Weights of a small GPT-style language model, trained from scratch on English Wikipedia: no biases in attention or MLP.
MLP neurons of a small language model. Each row is named by its layer, matrix (up: input weights) and neuron, and shows model dimensions 0-255. Each number is 500 + 25 x the weight over its row's rms, rounded and kept within 0 to 999. Numbers have three digits each.
Before each neuron's rows, "fires after" lists the tokens most often just before its 100 highest values on Wikipedia text that the model never trained on.

fires after: "ic", "e", "ing", "i", "u", "b"
L4.up606:517488470546470521482493467470526481511475496540508478503503492493490517460478507505480468514535520475497461466494480502531514472460495503571514505504481485522476559529497498495464504535510490487488496474510493472524498483464531466520526467527484522509525501503474524512509446496486506466512528529505493504544487477556477545425490516471504512461501525548499518520494478490444495481540513518523553553506509472506468506502545500459472506520451508453473514511514489486480478469472485510523533547524524465506486498540520520499519459525529469510484426503498500539495518500502467510478505486479462504542499535508546487526512497496486505489531462520503507494475524511519490479523509527502481489483486509516486518499515509514507514504502552526425526504468448487506523495487501

fires after: "n", "en", " an", "b"
L4.up828:498538518549497519502517492474516491516518497540503522481490490538491508495484457490528514517506528489500512524524490520517483507510468460512506515518498486487497521481498495458492500479486504481487482491541524431459551514503492522494482493484491502499478510546521520522481508455514481542504438521505469471504468541493502516512470523474505489535553505541500423505492490465520516513505501522512509486517500460514509485512457485465505551521489529456491494480490506475492473506487484497507499516516461506432493471489525482488531487480441488506503525522524541490516503526512492540450471513485516553491497535462512472584497468510454517517491476519549480478483510538488540490513489480494476520460533512503526555504462500568504464502512456498499454483520485489477491484480495

fires after: "ar", "l", "ol", "ions", "se", "op"
L4.up931:502507543457492479441489432529535518556501526506512501454506523496505476511498460500481482531477549510520433501501501520532475531511485468505499501498480497507492543550506513475484497507479511503513467516505520522509473522506474501508456524490499495513489508495502492501532438553476526484495549549487549520512519470514511538560529489521467507475491502536488488546479512468515527536492486527487504526516474449552475503510503468502509494499488486518510488510406520494481530519522510523496476472525509477483521504471471481452508504464471474498479531475501530482525486503520500479514508489446474485506477483473518502462501447476504489475523528517474493513506503498497493499513512492524488505503468495519521469477451498526524532526501474503475502560501535498503454512455488

fires after: "il", "o", "ep", " p", "l", "ers"
L5.up82:537495519538489515484528491517512509499501507503487491486520479505469499516490465502516524481515516537496539489519509478473454452481497519465510490439465543492499556505488477497511502481520488481480515536527533466525504443465510498539513486474549474510496482501490511494446480529494529533496487480487541462522540488518508507507478519481488550474532538514531483513521504497506480488489515470485483476515507531516528522490483477506506494507464499488521466506530541527522449425530515510512483509496528529482472501507520451497515543503478555531486475494492513512488444504509432498447486507486535521459480477499436433505537510505533492514501428492511537498513497480510522487501523490515510482547467516477502547488499459499515480530479500519520483502494510506493494457512534

fires after: " in", " ", "m", " s"
L4.up714:495485493520495475501496501503490498520500509484483484549460534476582517483511487534452494491487510493474499482459465506509460500487480492519505520506527465528500492476512496549506525518476531475484473515495492532484512477467501530515449488475467498511500471516520485502564491497508481501508463493524478503498449495471513488475523536477450445514541501513514519510540519485523543498502516498498555501480523512542526452517506532492459512500484469461528503481528553477486555532518499509497506491477488492479467474525520541539504507530480495537510495486535505465524497511521526514496505527484492505514492495511497532498509490475484495477513525446466501480479547459451457494510489503440513511558529516480501496504447524514479486462445500551510555507513454518493504464514498

fires after: " t", "o", " T", " d", "u"
L4.up125:462500501501495489480506496490485522524496511472510505491528487532458471445489500484504535508501506518501493516470479489532509567489478493462502465471498497463523526457456528516553501511500464440474496499493494495556517513520493545531472505512474517503470555499519485486506550517461470495495485486541486498522467477516482488480488555526518503459481569488520511535533503496545533545485488557485475501491464495510453499498533524514480492493502540468484528488520519520484496458457510507515516493503495529505502498487493515493454466497517520498493497472495512481507483484478491476495467479518545489516513538535486483538511515502491509508495499481501499468490530434531447472454504477508517511510503550530602502499532476498492471515469508510486468504509526533499473506511494

fires after: "i", "d", "y", "a", "e"
L5.up831:503499515489522518489507476512454519519456509480501461507470495450491501487484514497508514492490516533520507507490503475482500501512495503467511543475481534536464505508457485468529513520531489513472508542501462524545509517555510516461530497501475484506502521486510512486467493509527524509533516497563465490498532494513482463437501517480473551507529491563540477515511520464511477479489505478524509447448565504483506541539540500482488488568487489537510483471492469544507527479521490484495521522478449471510486518480507527498482524495476535547514467488498482491518487497500494501495496482477497493516548499499490493491525479502511472484520497512554522505483543481494507455484503496500463467503475495563506488451481481520513457510448503441499479452546529529507478506506515

fires after: "u", " ", "un", "r", " to", " s"
L5.up650:536472501480510454497512494564535480528489501492496561515500497498534525507504454454476487546559497489475498528491533487499466526490514524544489498489499506455499471516525500483531536511476499475514489511528515454509551517509478494520504436511505504522505436514481505488524489478538533490518499522480518492484474484526470466479502507437513487487550546456508489507521542493514485490502491481490527490508548488548478512518493534495516503449471475501529494509495498490524516493511495503491468530515522499493502523496503467531489524496564456469520532510465529518503495482495474514533467509488472504496495520496509506512499449461510513464484467464473501456517495453511453479508495477467434495509533538499489510516493483499500561477510529491543493475497470491524510478499553

fires after: "re", "u", "he", " h", "s", " w"
L4.up698:526506542492501465491528460520509522534491499463478500501501548501516521471497521453480485496476472512504497540516480536507450503511487513458505488504481462512456545525496471525506523481496511460506479516521502484507531551492454518556489469522522484506469493513479517497482459473491465465553536515494485516548535530491482524488494517453541479517506522478446503515462510487473539550494516479486450523506530466514473512529519481492467441501526530487522507500517517506510516489487505486493503462497491471537532507452511501456464487438460485490465507507501492493487483517513507512482518543458470524459513504545505516509550510499528494481520504477501518531468508475478472501528496462527525491522532508513546492502497507491544487472510483503516506509540499548504460528454472

fires after: "p", "es", "ing", "ly", "s"
L4.up383:544506490519487491458449485472525494491534518504498519500546501521555483500571512521534540468517524516482490526481521519560465473459529482553497523506494525529518523514494486503496494516507508517501543528512498510539519460496523478483506528515461577533507509467512502530467511495486500520520460499487485543497507489490509510480495517488458508463505463488534460473507505532549513494499540471515494512496534497473507542476537475494533520465504488499471480479501506478545507483519505477495488460534482456484486490489526498417506488480499485480528482504495447502472464504499457457446504513490502486509475486480486484559504488501519476522489510458485496477493474516535505456516525513482485504452513467507497516512495493488499501468496505517489476575500512485502512512469451

fires after: "a", "o", "ill", "w", " A"
L4.up68:506481522545475495534494499519494473538532502488480562451542469473500517503548492483505481556530509583492488522533459493536456466458483494507443494495509503441507485521504484488491516457489493492452503507488458486490537521518450502493493506487510496495529516507527502498533497544485521513488471468465468515486544530485500481482483515520519502472499520507517532534514488490514532509469492527507488516481499498479486519522488487478468511516519456472527516514507474483502532506468474489501495460522549508499510525489500473502515446462527493542505493531474501481506506491498454510486481500493547504498524489500427540497524507486538518504489501478486458519534496474491532451508515514467474470474480498521507495537486529488569533509451540522463459522484514489492496529508497

fires after: "le", "l", "ol", " th", "el"
L5.up740:494494513497493509479464495524534508488510463538441472506497506510540539476503530469460469474475482506523499536511505531495485515502525529466532480480493468539464475518492471516460525545495520498457526533517502494514521460518535480468501496545508500488456520529519502512485530537496479546533527550536541525518431522433515509505476504548464522504474507504529513472472513481501470469552473507463489491534463484452535484457467500481458478512498495516495497491530512521518522495482475522479487505529542484509495494467528507542511455500524473544513499487532501469484506451503507495497510495515484547519524521423470485492497506446494491489501435517501505525488504505490525500488490503513500506495505535522498499486509503496508489499484523448503471506477517536490544501507499

fires after: "y", "e", "o", "r", "l", " se"
L4.up790:551489520472503497491516496526485458530477513479475494479492491507521523485487461498501529489478530534475460497504495561496496511478494510494494537564493524493483502542471481444477454494504501457434462500530485516515520443541489527517499467478508506496517554500470469532495510503481533488518474473503507518487517522476506442497555443496500530490540494559496486541476506525525480483527491486474508511470465461540471504491476491475471496466509494520537494541472533488505502495500503497503523517509521519468507489531460528530472467491537534496507464440512529481501470529504470522484493470459520514472543495468545490504490520493529480472494461462499481500501551506499498469500506492525513504496511495538501511505518499537501472486486497494505533505501526519570504509544528

fires after: "i", "t", "at", "y", "it", "ation"
L5.up711:508497488516524475551496487459449435510528500470527503483497523519524496500502541489526489456528510542478499500531482508477510511506501500498547482488490496452530515566546519503488496470520528476488478482541487471461478480510542525496525493478490469478553510527493525517524513476541542470491485509509513505477522469485497475506485514498486497504512515514504468463496487485534512502503502488464472530534500509485531549531556495504508501485513449501483480468455487529497512483465454489512495517494445474488490550466491463486543494516474472550486501524496474559494545490512522509488482511495497468517485506471446503511451508542481514479521503495536469490506491495531435486477466557482510454501472479549515471509510491500519526534492517485474527497534497485501492494500539

fires after: "ed", "e", "ing", "s", "us"
L4.up346:536519501482500506492503469518533504528508526540565494488492501496504456504498497453484491513505538540567483499506481495469529501548500516507517440513507465515509491510479494469494506512520517475509488528528466474465499507544511533497467496506515517516474520527528504514492485519497508470474444497487525566560511526499498507469524479477491508496545471525527523490480474487476529469510501484498463499489489508500470452514528501500485506498436462450503482463518483544520465465501504470520509486501509466514491515476536504522481496545506475479467498496507484484498500480530495529486515518491477483492488478499520491498470519518510489482459499513464518551466520516526508440588430481508530489481500489468480501506527529488477553507521501490452518522519476515479518543467537

fires after: "n", "en", "un", "oun", "i", "r"
L4.up134:478491449457511492513526526540505497521504504471518508470496512474542523513515489484505479539491499499491492541506462539500533448521456503506498483500515511496455558482490526477516548493498432526509484498541518509501489499510476484521512532483503498482524470497535531465495503487540522489544496526488490506553487508476469504508553511498500465516522494514528460482444517450498546536487461479503531452473494492485493516510475498514534493505512500504505508507465521539505489522513458475506462467529425500454477532500550486482466490542461501461475509491544516545508466520497481523497491490494555498489483502517483478499506511469511503534483539502494529509509506500492529522528508534488470512481515515488461531496449514476456478498471550514503500485506462502462455477476510

fires after: " The", " the", " al", " |", " th"
L4.up643:501508468528507469460533446517507503482511525493502509532486437492521476491536482521481506474463475526477482525494449519484500507505546496496501540492506530521510498512459508469546534499547468525485486504528461505478491423490511478500523495473513489488489552511467471503469551540486503468505517512523522511501465464493481529505447480524477486517521516565500494493506496510526424486528477521503496491557465507529490520509451515512489493479521493528472470528468474513541471483478497468516503488503514475480481562502502468492521519464530496496534463453558494517479503516515511502526529499495533488495503490516530488473483488517546509496529473475491544511498477485493467494498522458523515470537507484491521495487489485506528502520479502509482475535501440504511524545523476

fires after: " at", "t", " was", " U", " I", " to"
L4.up769:501495489499532492519465453490506464476496479533534490560492506518513481523475499528479504544535488555506528498551517512495490500514493555482492497497481486496496517505502464479475481502475485500478544480502477523535526488500547472510495476472501516504465472531545474494480513474515467501451509531538479524527503505499492514468475473541531503467520486478491450472510471497474518537513525537513531487508502549472523486533523516532513459450499534488532496503486510499444511481534485486565502501487489487519566517544557485463494486544466506506480533449502506498532474491478523527512499536490549528499490500516478494517494503470498506479453481488440479507517497517501484497495503485498482484515477484549512504551472496490473497460520468510447526474471524530476472509495516

fires after: "l", "ur", "p", "es", "er", "on"
L4.up370:470487496535506504501487550508519514528519459522552488482491490525499518501526498513473507496460542474459503516475485543507479498510552514504538496507511565509524505509556504484478486549483493517507507468520490496496452460475534506494451477476463461487526511478525476501483538497497511528527536486515492516572504454526504546535463471530489496496489492504537485490478500487493474504488499508501517519453467514535465496454515509518474470489485492519470500468467527522534484495510510552490475476534487529467475500504492488478513514470509487483473497541480494442490544498510481550464519499488500470544510474500491466536529526477505473524526508519494509521531526531501469470526476471543501489472493550494509506459484503489473492452482535516490494551502494468455496507502459

fires after: "ol", "mer", "l", "ed", "d"
L5.up531:478502540554474527465494459527488504533505518499497527485471485460546521491496467475502510540463512514532496500529543509493500479486479507521484505526513495507492533509484499437496500497507522481472493534473532452458549461480465509498475486511475507507509494497488523459516485511529515512536508535522487520496467468504544527547480507568468501523541518544540483527503527485502477460479471529500543503514488490545464492466537497528529514517496490434432496477502531493478483492474504523514494476503521503500499512506532475511494438530510479518507510489519490498539535456502511507477490501517521481491517499429455479472507538427479510480508471479489485507536463513489497551480469507506488521482515463518507459532496474491503506477512509491533515501467528514494493506495501

fires after: "is", "n", "r", ".", " n"
L4.up810:506508499529514535503492484457463486515537543461510467466523516533483548500465488553485465501510478481501489505484495505473524480572492523456499488542479487469505479486482518478492492485515486476491501510454511501528474520560519514536510521511467446473519449544513514482483493494530461514475490514495475507487517495481463517497543532499489485518486541526526506485511532523484499543519469478499509513552477521480484523525513467507553496508475446488490507529502452488507535538505520531483518459494534491500490499530535496474560460514494497491459482501474521511510485476516523495458502500518485518487498483501481509518468506524486486524476466504501509536507500542500491460464418483506517529498526510576498475501487485518449506484534462517497472488514515532478512483468499

fires after: "in", "b", "ar", "r", " in", " J"
L4.up238:524458552508445463484517443551512511472495516484493527528506486533512522494521498547430464454523493505464491460556505461499505495493513499527528489514509537494513474500473490490521502513510510527519554482502495490490518520474496435510469499513548513493519486490493511505509476492478501485498511514490503486527480482461495518495520489535495520469455506562485434480462490503533524463552504498474473495491504518514463490466504478500503545518507472495501470530500481494497532487505481491495460506509467461568449522514528472513483504488485509499473526491502494488510496518534495502487524535486485513524518489470522519544445520474505514493454479531503469496530499563499512485512540544540513530531533479469497494522531473497503502507501451482492513513449486512496472497491534

fires after: "ec", "e", "ar", "ie", "r", "a"
L4.up529:519451485487500496522533465495534496491546487477498523475549520534495517491553493496492467507507492507505504507491509462494509453461495513501507495496487505516477491524516494525523537505517549500490571533543555502457492490511448524510530484479501456500508546524491445488494505528507458521507507527539529470483466478475494484533467467530456539548468456505533491517482516493516507523499464534521474477447490490514539484469493503498469458513542506497524443480502472499490532488506479491498514487484488473499474489484510467521496506470535464488494530468533492492470490485503523482516520547529467499491487474491520564504475486523533499517452510529480492494466515522487527490494511548492552523496480503522541497503501486455474501489502492460456511476502529511459494512455508

fires after: "ul", "u", "a", "ar", "l", "o"
L4.up570:504471508454510517475481503524494502501496496486536486514498499500504529495557496482503498467482474535478490531454540492487521492477495531513513485519473561505462476499505532515548533541471481474475519525502561480502501459543491554540500506503456513506482505493495493510463521483510537495531546493504498523488529473503517507532504493449497495530461463517519483554476547502475498504482444475480483496509467435472477518502551529516417467514473496512478480519469514522485493512513481513502495526526467554509515511487503507511500507480526484464514472530516459511510511488451550486526494530492489454481475494468461489502526475526482510469479533485476492485488500537469509477518491537507515511484530529537492512543475516505475513497513488503521482519479538490473488491556535

fires after: "g", "t", "ab", "n", "oc", "an"
L5.up269:493487505488482509521510499528520558542511531464461472532519514509520482490513493510510512506461518491473531496486486505512439476522493431509519476498528475509537500506486498525519519525532489491512515487512541448471485528456486510473542490494529490469554468479480488480474491491523475520514502498469506491475514509481475541482466453523478478508533493526521462514463491512509518479494545502526466514523540506528498500459518485524554493560491505538517500472467489479540516485488513539508439516528481493559500482499513503449525481475454517493468509488503480504503527508484522532509475530499488490518506466484508483485455517551458565470466500463505474471506492505515520507502525472484546473477469506478514498509492472515537498537493471544525550489494479473522482512528518

fires after: "u", "if", "ar", "n", "re", "il"
L4.up411:523506511479532511525443505476496526539506481505466445516491526508490551531491511497525491492498499480499478518468561543491490491492482483477505492505494549476486525482514500483496508517487488465498484508459524459507512500494496481481486508511550509485521486533521524539469477467493515434482571558450502481465552485526534503474546489491507548506496475511510509517483506518482533499507527485489486509468513473532460482482523482483506547509474502492474532493489518501455501485522473503498524515498524498493482461471445481439475500457467489532456510480530562533501489479504532496514512522455489523478519494522477498482520518517539472482494441507515460492485525491530504510525517496483467482550530500542457465507477516476479514490522514480485508488521501541509549519493494

fires after: " ex", " to", " f", " l", "st", " d"
L4.up527:521499466546468467523490528496500532515478513542481468500500535521466492525485478491517476501520532505490548519496500492501513508504484468530510521525494485519485508485534505507512490518484515475515522506525488493529491526510517485538496508489497509520516464497518484508497463486507474518476486449498502500487492520500466532469526512501539529468487532500556469487469502498541510492469503471510519513503542487520432470508521517461470513456494487467551483458571480473505538471522507453532488465513537453511494579487516513500498498459480539480512542480550516473497494561466514499447540467452508503466542495472495488548493456491497540477464495448513466481513463478505525498497506499521516507502520482456469506507511478503492544501465516493527516508483464489514472498479510

fires after: "le", "ist", "o", "-", "q", " St"
L4.up680:499475471558483515510519544447491496503528518506531533493528532533536535494493511469507513492475495476503498492459517474496453524492496517498513512526468521502467519498508485512470518506436455549469513510525491491510496488459503541522562493460528495492495478467485509494518488497522505478490518470479487499522519485511505513473463510521522525517536469510470529526472507492500533501474520488477521493516485492519469496469490512476545494508509470457488507492501527499490506468473492466480536468486512553499515505458523477478502520494518475502522518515475512489521505476548529456481501513522461512478487542424480527483506528556511488497492493488498476484492476497530498484464469530478516493501452521548490558497488521487499540469504510503486449523476530542547534540446436

fires after: "n", "r", "il", " p", "nd", "st"
L5.up423:531507493519502497514507538462472478519524533476511520502481459488517505524526542474478467466521518524476523507478502499468521482526513488464513489488486533491482503566495491500524529549494446488519497489448535461460453494510492473489486527520489467514527501524521499506479461465519485496476520519485546520505526478493484484482471506493534530482501500485518453472499502481530499520532469517504500506536512495507521488520527461462482489497522486514480474453550522536473521437511486534494536497487541509513473528501519446503510513479497498481472485542508499515479488512473506516486483517559531501468507483485423481497504515526477499503511463517537529470508452494508499450494454463514522498461517502492508486460534479511514533441508546535555538478485488505493491539521507

fires after: " be", "s", " n", "e", "t", "le"
L5.up767:496448512488498543452509461529497483488455497496483517499537483490483456473513513532513474503508505537503501467499500486537507504503470528477498481525494440468462519509524499545545497520504500544503481479507457520504524484493493522543477492529482472493524514521505465575526486493542540509493483503501502481496487539549516486518505472506525487507503462537489520505467498543476484511533514482528471503480476481516487477472483439451499454468501523515549469464479474523479511478495499521438512492494526481500519564489492550503507539479539463512486475495522477501531520478473508559528522524483509513514497478511476505477564516501517491471498536534473504492493485496526484499487518470513485496513494477544520497465527501462503453483483444472518516518482530502522493475533525

fires after: "l", "ad", " J", "el", "at", "it"
L4.up444:470518503484475534498514509505481445502477516477516476524511506472481472498484521508497499489483542544497492558488510493491507525490524476501547505502477488479489533523521504513510529460511558485502511523488493511484514462525505490500528459494527504483484517503519489519500476481502478544477552538477517476508501555490516526511502557488514494493505502527512538464477535531514533462522496541500441474496525491519514480497496546501460471496473542517510508458486508513513526478453504511511481466504506484460473521459490500499438478465462505524503479503514483499510498489576472520555519523486523492501513510458502525501504497443455450508487450503543490488505524470521494488499452537487492464470458521521471524503496480469487478523473495519499512503560539518496476458522549

fires after: "o", "in", " e", "u", "e"
L5.up529:489483514472474479480573517490465476494505503488481497488551505506437502513521518500545477505520521518512502505501502433467518518494512467521500475486518464503547509479497496509476528516492462501478511517510459473476510578527478523504503462508505532545450516466471498519497507552454497474512464522485503496510517513507506451512477491489498539491481550505490500476496539448510472467463515508519457533488459522487474479504476471518494479464504480465458521462518521524494524479489469493498530553518459524502538456505520490508544487521491485483505470457495479511519501501507506511495509487519522495471505546496542520503488571503481531509530555546475467533531509479485489472489513533522485479538526486534496497479490485512514483493489504473528533510471487492480542499512511

fires after: " P", "t", "g", "at", "w", "ord"
L5.up111:453514467487477453490500488486514523491512467499511478520531519486502485489511498522484488430508481529500525508461532530532477501499468501473525441496501521520505497521500504518495537493501489475523480516461536476504459538427510520508517549470487512470495515523523485496547512509520508457522517486500515484519504452517496523526505530476489436486514485445502510532512462514510517535532533539486522488478559495537484486509512506468497512518493505497529494508473518501531508460509501547493529468473517449507539456521508476476525483479499490491481502475505446466493508500501502522486511485452547501489549437494519495464468507496458531498513501526487461493538470549505505505484501502482493446485472509501495494492526523472512510544507519511564512543499451508503501545496507

fires after: "et", "er", "t", "l", "r"
L5.up785:541464526517483515485554533520521532492517521508549487472497530467516497505509458565464486496503462525503486489517450504527532495473537517508561494479450497516517489440496457497486490487522438482520530479538518497458511499486521490493450515472508480488534461467495520484506505539500525528495509475532514502504531508530508548553501495497518484558502519502512500477510534472449479513483514502510503519480531507469456502483522562523457481471506504520530530457480500465472508498468496496533486474494506495476520515500503475540528492468485508446469468499511530502475521513493493489496509493491537475504515468454518540500512511534474498495520502551531479497445484488490576511476470482533510504518484508508490523472508484520493493500451506496461516502507475488504503502498482

fires after: " A", " G", " E", "a", " wh", "ar"
L4.up637:491517493502510491511485463450520479492544518498486473498522468449497538524530492510505460549489491514486490529477517503494463487465463498514542496492449492484479522478522492486466486531514503517484513491505482496495485493496423510488514510523502496466549517519509486509499488500501535533536525506523495504570511450465458469495468502493513513472422497536482511504523500525522467530510450495531481511483479500478495488508539509525558552520517498533481431475557510485507460503504474471522540487517512495503528491546512465473510489522535448514506506527475509489481498488475455477503493492477535503540561516495517522518548517488443520488511486537496477488510533508478503511462548513481477509491539487553474512503513501499513517514509519481500491502500510511473508504491453

fires after: " s", " to", " f", ",", " S"
L4.up618:483474509544449517508464483506524505494455478519514489523526508498477495518523534434504506496474507513496490502545513500471564518513498479467498519462505480548513465506549473539474516506495509534472510507518495508511446438486501490478499467521502454509433529508530496545519485468428503482468476507520511476458512458484459493465492509520480497481517526520510469485488505504533519477498542494478463534473498505510499495493495529498490535497467510522514479528514536482517492484474500499491459513500540524486519524533531485493481506497496504488510514463562472512544488524516506509500527530520509555474512497500458459515484491511534498504486504512498477519510434465534524499508511509527481564498514500508466518537466484456493483484482458534499529491523492534469505482459487

fires after: "en", "ad", "il", "n", "al", "ar"
L4.up842:476500528491533498508508529511509484498506479473515497517515517519489513531511460497479485520501511522515496518456467527466431465499496476483527477493491512490480470539521510507486503497488488521483478530528524499492477503524487545522489532526477486532537475500473505520503462508488518485494493486478551543509500484526497486491500534531492457462485540491491465478523482479533473519511508513497533508492443458511500534528519475435507521539509488476498474475446543509511486499485479530494522494471506531523465491504507503516558510541484518501556475505532548544476516528517496528480540524499524521476508483530487447555483476466477518502473472509480481508481472491465470463481491496502455506521542504465471434512478578501515492490501520481487527536482448455499511494502530

fires after: " the", " an", "v", "or", "ur", "om"
L5.up887:532484492485486522471502509493480507501553529524470522484527469473524442504492458516557462485456481498500498515497479486541503530536527516503539481521485495489493519489475489513551523552488498483532517506510505499506506500509466504495503515498527477415496489517456481496502492488458531501500533485480518524510535520495498449477506511485503495473472492508494524465505481497533488531538519460520494506518492490506514476515543490502457533491520520497498494517510498507511521523491455531522491497489538509491500449505516493474509480462523493519465506506553495487485517482475548484547485499512543462488464494434506482505515553499490504482503488495509530484582539490515500469480466441493526534481531518454503485593464498482481489480469476479483501478523532482498530504499511

fires after: "on", "i", "ir", "ic", " n", "e"
L4.up969:536467519498469535487501528482510536518511461502540530513496511493480510507507479478486491510492513501486514477438486447481505461522511523489535456512511508493471503533471468481502510557480509512550487514499464465513517508483474495472513511537471502438516545481445518524483467495512484479510482470491506515488484485528509502481534454502527484531501467536492533474515511478478506533482485490452513531502530506505511525448482450499534502534526512502497525466439536512497496508495523504450497502488481469481493526522505517499482502513489547533510527466495480483497524494506527520457500463521512497522458456523529506492499510505497480474498497515516477566516516520524522518488542484541463486530468515565457504515534518454456499529506442520487531504480540506483530506482469

fires after: "in", "it", "d", "l", "id", " F"
L4.up254:509491521488527478502461471541516473499490495463505507548437494493498536487538550556518504519507506529507534523552519537478510531531486479503503482532498522497497457510502504465454528506513494543523543488502475493474479461510458473491482525549537512477533502485497508460479493488490529489491505548459488475531476471475553501519512516494508489516528494513501514491466476521467521476524521510482505532541550485466501561485522480460491523483537487507523493508472502495482468458497507467516511497469490469557485513510504516508484481485534477505472490512519485466531513506484518465521486463537493482483480497499499452501495480498462497510519462489526497530547498528539466463480486553470480492482457505505493524485517504455514486512474442562525490502509550488475492496494510

fires after: "o", "on", "r", "y", "ur", "id"
L4.up597:535466552546516484538487492541494531519439473493524524536480507516482528499530485497483460533458535506527542544494502547461510469494553504513494487532503561523479516495510497483520484522512480518496488527447482506463510501474507515526507463499483511548494497511516510519477480484510464506502493506504508537496537467496505489524523493455529512504466565441528542478494503461537499520522509488521506480448505473473484488482506507529487520471539502500495449512478507504513445510514516507476471488490479447515535517436529489512490506498501470453532509464496490496486493510466513504458529492459541467486477522470470497488484524509507436480511521487485464532512502535463504487497513534517496520478471503512525514480479473497489461521469489501514496507498494465518499516540530

fires after: "e", "es", ".", "o", " de", "c"
L5.up914:485468497506511515510444486520470512513480497505490506483517540466518503501509470507523451510524473538488527538476517432499507501530518487503464516481521507504513511464471516508494545485513532518456523501480493509504489477497488534534537480520527499515511471453479489539485495526470533507509449542510490502538508514517512487490459474484533475493468536525465493505502503510488526509486495456550476502469502533467507502502500485509485478536522497470454516516494507509485525469488508529460529507488506461487497473491503513534520502461485507498519506462482523465424487543497508522489497486522505473546505478483497514459495495490538513470532509509489504530478505494486531477494490478421488522549563486493541520486554464469472536546511511519501496485480465542497552521438527

fires after: "om", " The", " the", "ot", "w"
L5.up101:515479477512521512463534489506481524483482511508519508508516505497510467494518501500478473528536488505461472492503487539515501529517496439532541517518539501540485515493502497515461525522528512542507479510488509517538476509499511497522516498512515513465473538492449470543501510515467467530487504532477511520490475545536473496548415482493553508523482546517463491505494493515489482528489415483514507497537507498498484486478537491469468525509542492493504514498515473522508481518531519491506522513521482452463511537493510515533519466446490476543479507499492481497481519493500479442504447505550504502468488487513527463483515465499493467491479485480484504497461525485526493512529515465505521491487484493557493503508513530491530534473491442480502559458518498513449523490474451

fires after: "d", "u", "if", " t", "id", " T"
L4.up557:522493491508511518492497543510484507496499466535512525536484514472515519476505523496477506508477461476472491510453541501510497566506483491503495498472516525499474496519519488457509521476490444504452556506480470501448491528510504475456482457469572460523494534489467526496489481495480493468442526499508492485516496480520496508536527538505469512532501511545459527522493508516504465527508480519502476508477485503480503517544494536496532483459538535528512538491475516521520489484515485471452508473517527507527464510553496480469494456499511466529495502473558485487518547475512518503485485429521529509515476511518472485491495456512499495512492495493522472520499510486494476482512476543492526478513532496528478535519464501467482523535501552551467466521518479521488463495490458

fires after: "r", "e", "m", "en", " E"
L4.up138:502539514491438458532513458506510531514482525450473551526493495521498511524498519513513456489494522497485523491504439465496481427525490474480522481517470484489542513445546493496491508529484503529489530471486534509489527533502515521510512506443522485523528535471484440495489499460453512525541505492520523453480481509460515499484473470539490495515515492503480480477467517505512518513508429512510503467501463547523477506520479524503549501493508519501506452464510505496491501491482504481480530482498452507514512486517504503520529525500517487576494516490463501488526516458501501474507526506493546499516470460495493476535497500528491545467494506432476520498499488494493495502523485509530513491542506509463552536506499470505471515524524504516508502505471536544508489531484486

fires after: " n", " m", " ", " N", "on", "he"
L5.up300:486489500512534507496545526520484498510506485485484502492520556498470489487503486465460452467467529543493498475536463465486464510527491441501522498528506519496494509532485525462531491449486464510513449503478513540519501491511496515503522504511461492543538514512489434532511530509535457450453495473487507512492492524519565508484459493469494505461530531542514495508498501542534455473497529483512522541568538472496516508488478482538494484515494458499517489505525445520474485512494481511490509512539459503512534501515503502485491503533462500544480509466499505477498460514477556504503519534534529490500491465495504502521518449514481494479486498496505506545474486493518534510501552475520493540487522505498485485543453459500503529480484504500517491496512501444501484470511508

fires after: "n", " on", "ou", "in", "d"
L5.up848:537486514518554504474482485489500510498467467450497492538503510477461479471525477483541497492526515476494521484519532493475537578510534494524551504505487513495488524481517503524478502509513467520489547470490484474488490507496519504485464499556499504512516487482446551506521539474543492475501512490497492479514486489492535495507486526520485517478533490478497497516480450482525492478501511514507529485534518524525490506525490446520515483526514503512470476481485500451528435502529443512470505538478486441536495530505497494520516478512505486481478478516500466488444500498478472473501483473510487465518493535474489498563540490507512457497517532486518539481513537558496499509442489483473469476491494540501478463495488535476488486532497499520479495546494509505459556503537543